From a checkpoint of a small transformer trained on Wikipedia.
Size: 13 layers, 3 heads of 64, vocabulary 2048, 6.55M parameters.
Architecture: rotary positions, no biases in attention or MLP.
Training: a variant of Muon for these matrices, 442M tokens, 3375 steps.
MLP neurons of a small language model. Each row is named by its layer, matrix (down: output weights) and neuron, and shows model dimensions 48-111. Each number is 128 + 32 x the weight over its row's rms, rounded and kept within 0 to 255.
A block is one neuron, or neurons of one layer that tend to fire together. After each block is what it responds to, as a language model described it from the Wikipedia text at the highest values.

L9.down34 [112 161 165 151 125 113  91 151  58 194 149  89 122 117 166 130 151 129 106 158  94 147 131 110 190 129 128  67 168 125  86 125 176 114  44 127 166 105 132 140 127 138  97 182 102 143 173 133  98 151 154  90 103 181 138 169 137 142 101 155 103 104 104 114]
L9.down647 [157 131 131  84 120 112 141 137 114 166 128 116 154 157  96 125 167  31 129 122 122  76 137 173 142 111  81 199 178  99  89 161 199  86 145 103 138 122 139 147 189  94 141 128 171 105 125  74 124 161 147 106 121 154  96 134  72 122 123 156 115  81 151 112]
Description: Mid-word stem fragments

L9.down62 [158 159  80 174 138 128  92 108 112 129 169 166  72  99 147 179 152 147 124 155  94 147 124  91  50  97 120 133 216 143 101 148  98 138 150 177 121 116 120 119 122 117 162 109 110 204 128 119  60 109 128 144 129 189 165 124 142 175  76  96 174 175 116 137]
L9.down134 [106 104  82 123 159 153 100 111 166 106  98 185 115 153  73 117 121 148 131 156 181 150 155 135 150 138 104 112 169 137 106 172 108  73 193 123 120 141 210 128 123  97 129 131  73 140 120 157 137 200 101  59 141 128 208 107 119 160 125  80 145 103 153 157]
Description: Plural suffix -s

L5.down10 [156  78 100 149 152 162 112  91 134  91  95 113 148 192 115 160 109  84 156 121 126 142 104 139  90 135 172 108 150 141 137 148 113 122 112 108 185 115 182 145 159 140 180 148  54 157 103  96 126 125  65  82 112 147  71  90 125 100  81 127 130 190 108 121]
L5.down207 [160 164  76  95 120  97 128 115 131 144 102 102 110 148 166 121 167 140  70 169 128 123  95  94  78  83 101 131 192 113  91  83 153 129 112 133  95  73 106  78  76  96 133 136  82 151 120 141  92 160 229 108 157  95 165 127 132 103 138 123  80  54 116 138]
L5.down254 [123 107 129 119 151 132 112 102 125 107 152 122 116 179 179 125 176 106 134 114 116  99 149 122 125 136 147 163 160 183  75 150  94 182 123 106 132  86  99 166  72 172  95  97 145 109 107 111  55 136 126 186 113 169 113 127 125 120 158 118  98 204 106 136]
L5.down288 [104 100 128 120  97 133 112 128 160 188 129 158 174 127 152 149 155 127 100 134 137  78 101 142 103 121 121 148 113 125  74 167 127 140 166 168 132 143 127 152  87 146 179  72 132 116 111 115 158  98  94 128 162 101 206 139  90 160 116 122 139 179  89 141]
L5.down468 [162 158 123 116 159 146 123  78 163 195 157 194 182 108 128 111 177 116  90 121 170 105 196  88 145 117 137  80 142 148  89 135 130  65 146 166  88 134  88 164 184 132 142  90 148 114  88 170 176 153 126 166 197 128 135  88 128 106 114 103 135 149  76 139]
L5.down552 [129 138 119 110 161 147  83 123 153  66  84 124 142 105  98  84 166 171  60 115 114  98 106  97 172  89 154  94 161 115 146 189  84 119 163 155 114  70 147 149 155 111  83 131 136 179 145 195 140 148 177 116 150 137 136 148  97  89 160 143 135 174 102 137]
L5.down689 [143 117 173 127 165 220 146 127 155 136  83 119 149 159 134 159 194 127  69 105 138 127 101 108 127  93  96 108 143 153  91 109  92 163 146  83 123 144 128 137 171 160 134 113 121 129 135 140  67 161 115 139 199 129 141 128 202  93 133  67 142 111 113 108]
L5.down760 [115 197 131 130  61 145  68 130 219 133 125 193 147 156 106 142 119 124 139 162 196  73 107  91 130 193 161  97  99 111 127  11 161  98 116  99 169 187 168  95 104 121 132 121 113 127  67 147 102  98 167 183 104 120 169 139  71  58 139  98 119  62 128 184]
Description: Noun-ending suffixes

L7.down83 [139 103 134 129 161 125 163  87 147 155  82 154 165 173 153  84 132 147 154 121 183 101 163 129  53 169 137 130 152  89  96 186 139  90 102 159 152 106 151  93 148 126 140 159 143 177  82 146 111 115 179 168  94 166 187  72 125 112 149 116 159 119 123 170]
L7.down253 [116 176 141 135  83  96 136 142 152 148 149  26 100 141  98 152 125 174 151 144 154 111 133 123  57 115 168 205  77 160 182 120 104 124 145 118 115 155 136 112 124 124 125  79 115  70 147  92 130 154  97 121 189 128  88  98 145 190 109 127  83 130  73  89]
L7.down480 [111 119 130 183 123 140 154 117 186 129 129 133 122  71 131 105 139 170 149 214 117 134 122  94 159 130 139 162 161 137 115 174  83 175  93 122 116  93 107 144 129  89 140 172 104 133 160  94  62 145 146 125 128 118 131 194 118 158 122  81 149 125 137 104]
L7.down595 [113 122 126 133 130 116 143 134 129 155 161 122 148 129 136 134 122 119 118  91  61 152  91 184  57 163 113 159 172 117 124 124 159 126 136 153 123 154 168 151 160  69 107 120  41 135 174 132 179  80  64 108 176  82 134 111 160 157 110 157  99 128 166 178]
Description: Heading closing marks

L5.down66 [124  79  76 199  83  96  84  65 158 190 136 114 170 104 171 156 174 102 195 150 172 161 152 125 121 115  82 183 137 126 132  84 111 131  87  82 150 142 112  97  68 147  93 177 116 147 196 125 139 174 151 135 132  93 124 155 160 113 126 182 110  97  96 173]
L5.down139 [144 164 178 154 114 155 182 134 126 119 136 211 102 115 135 124  62 159 143 167 106 102  65 130 126 110 167 121  97 115  99 190 112 188 143 191 108  96 166  99  44  98 131 151 112 121 146 162 194 117 136 185 160 109 124 145 152 168 113 137 171 100  92 132]
L5.down205 [139 215 108 186 128  97 168 108 177 159  95 118 176 132  94 145 154 160  61 189 185 149 124 126 149  93 148  66 154 109 128 125 146  70 106 145 165 122  81 161 110 144 116 134 144 150 188  74 103  73 121 151 101 130 100  69 105 114 147 118 100 120 141 133]
L5.down242 [101 121 158  97 118 105 117 125 153 172  98  89 210 133  82 167 145 150  58 176 164 143 160 109 178 111 164 150 167 153 154 160 136 118 105 165 119 159  40 174 128 123 163 134  90 155 143 109 148 151  85 106 170  88 134 135 103 110 103  94  71 169  61 104]
L5.down281 [178 123 131 132 154 145 155 110  81 120 113 130 111 155 163 113  52 195 116 106 119 147 182  87  90 125 164 101 185 157 100 145  76 108 151 125 133 154 127 172 183 106 167 140 143 169 125 109 148 116 214 135 118  86  83 133 160  87 146 111 124  65 141 140]
L5.down613 [119 127 194  89 157  55 129  97 159  97 121 131 132 112 129  82 106 114 125 144 166 109 132 122 148 136 118 172  88 116  72 158 154 150  95 132 134 141  82 185 128 114 106 137 160 172 133 174 118 120 126 131 101 151 148 137 141 173 206 152 117 114 103  71]
L5.down690 [ 68  97 126 100 110 165  53 108 129 139 145 167 159  97 215 143 159  97 139 162 168 155 150 130 151 140 110 106 173 178  92 109 186 155 105 176 135 110 122 141 101 126  83 118 120 136 160 116 158  97 133 156 106 100 157 200  87  82 104 123  49 115 102 139]
L5.down729 [127 147 140 163 126 119 114  88 125 117 183 131 104  87  98 113 174 188 102 113  80 140 180 144  98 114 151  77  95  66  73 139 175 116 170 103 118 130 131 134 156 157  74  36 100 158 152 108 103 134 144 114 142 128 119  83 173 144 107 130  95  76 103 117]
Description: Mid-word stem endings

L7.down115 [100  84 117  44 117  78 172 127 190 188 113  89 132 114 141 159 133 111  99 157 164 134 141  78 126 110  99 111 136 124  93 187  92 149 181 127 192 138 113  48  93 148 102 129 108 148 145  96 127 148 159 115 121  98 118 162  81 154 105 111 115 103 106 103]
L7.down249 [108 197 106 173 130  74 107 127 131 139 118 181 152  88 141 133 144  59 102  98  97  89 139 161 142 177 120 122 165 134 105  92 148 144 141  94  82 140 112 111 135 130 151 200  90 131 115  67 131  93 138 144 106 122  85 152 122 139 117 115 127  79 175  98]
L7.down427 [130 123  54 125 134  89 103 112 153 170 135 196 115  54 126 147 119 145 110 129 147 134 188 133 149  93 123  93 142 119  69 167  92  85 115 102 139  88 105 163 114 145 116 204 104 136 166 111  93 166  77 182  75 171 104 162 136 158 125 160 128 133 113 151]
L7.down673 [187 116  82 133 138 137 150 110 109 114 159 103 175 113 101 104  84  99 133 125 186 100 123 169 152 106 119 158 170 140  80 125 119 122  86 104 185 113 135 150 185 142 150 116 190 121 173 150 166 133 116 160 115 142 142  87 134 146 107  59  96 121 175 165]
Description: Mid-word verb stems

L7.down53 [ 83 182  84  65 115  93 160  92  78 148 145 122 116 154 156  97 109 122  49 151 110 159 113 143  77 153 138 137 130 159 134 143  86 107 128 153 116 112 218 228 152  98 105 119 114 174 132 102 138 168 166 131  88 162 171 202 218 107 111 151 156 102  70 124]
L7.down110 [107 158 110 125  92  80  91 160 103 121 153 156 110  51 121 186 153 163  95 117  72 157 100 153 119 150 118 130 237  91  64 145 137 158  96 129 135 123 128 125 117 123  82 161 147 160  37  97 127 128 163 153  87 105 169 123 113 131 116 147 119  49 129  89]
L7.down143 [128 146 152 126 130 116  57  98 149 155 131 135 111  89 108 115 123 139 121 127 144 105 116  97 101 121  68 105 149 102 135 133 159 157  86 190 164 108 135 133 140 179 117  93 136 127 118  89 100 103 107 153 167 138 165  99  90 139 108 124 121 120 169 106]
L7.down275 [ 65 184 139 126 129 178  81 110 162  94 109 204 147 115 123 115  84 101  96 112 149 145 105 141 106  35 102 105 184 122  89 137 163  96  97 161 127 101 108  51 108 126 126 127 129 136 140 166 179 146 116 168 150 116 103 102 159 117  89 171 107 160 114 159]
Description: Plural noun endings

L5.down44 [136 114 137 146 147 127 140 130 185 136 110 139 118  81 125 169 165 163 125  97 159 151 113 139 106 146  90 130 141  94  85 169 103 168 123 148 162 138  93 159 123 178 172 119 118 109  21 147 179 164 135 149 123 117  82  59  80 108  97  93 191 170 145  89]
L5.down135 [ 97 157 126 121 140 143  73 137 183 173 114 131  91 113 110 170 155  93 160 149  81 159 108 117 187 108 183 126 138 112  94 167 136 163 110 130 119 114 100 133  99 130  85 152 153 139 197 140 105 141 129 149 175 114 138 114 125 147 130  94 150 129 125 111]
L5.down172 [143 179 136 125 167  83  80 125 175 144 128 198 116 111 178 125  68 103 108 145 153 152 125 150 125 112 117 126 100  77 133 206 119  58 176 198 158 137  91 111  94 130 124 185 117 144 165 198 151 161 112 102 132 148 145  95 115  89 109 110 106 148 130 163]
L5.down268 [165 132  84 167 131 156 137 105 146 134 167 120 146  87 134 128 166  99 124 160 131 100 115  91 145 160 116 183 148 131 128 133 172  96 100 164 108 120 131 103 135 147 105 157 102  87 150 133 171 168 152 123 110 145 127 122 147 115 164 190 138  83 179 148]
L5.down412 [193 136 143 130 156 133  72 127 164 124 107 164 134  84 158 105 150 103 147 101 181  74 156 161  96 135  94 161 133  62  80 111 127 134 113 114 130 114 118 167 137 169  88  85 131 110 108 164  89 114 152 179 127 129  86  87 127 123 129 122 122 142 145 110]
L5.down523 [120  91 130 104 124 128 119  82 118 180 135 152 163 145 154 128  88 114  89 160 155 162 166 121  80 140 128 106 162 152 132 130 108 122  96 157 152  60 104 144  91 130  98 145 106 105  60  97 106 136  83 136  92 110 165 126 132 110 117  89  98 108 127 112]
L5.down553 [116 111 186 135 108 203 149 110 185 128 132  92 159 155 105 160  99 110  89  83 124 142 133 135 165 109 116 151  93  84 118 106 149 175 138 130 122 120 121 112  85 120 147 135 144  69 131 187 169  91 125 143  94 143 164 122 142 164 153 148  95  83  90 124]
L5.down699 [125 150 142 157 146 162 134 121 108 131  95 150 118 136 154 154 124 121 141 168 109 190 153 157  97 154  73 122  84 114  83 155 159 148  60 167 106 123 122 134  86 175 141 105 174 144 209 162 139 143 108 114 129  91 144 154 130  90 161 125 157 117 112  98]
Description: Section heading closers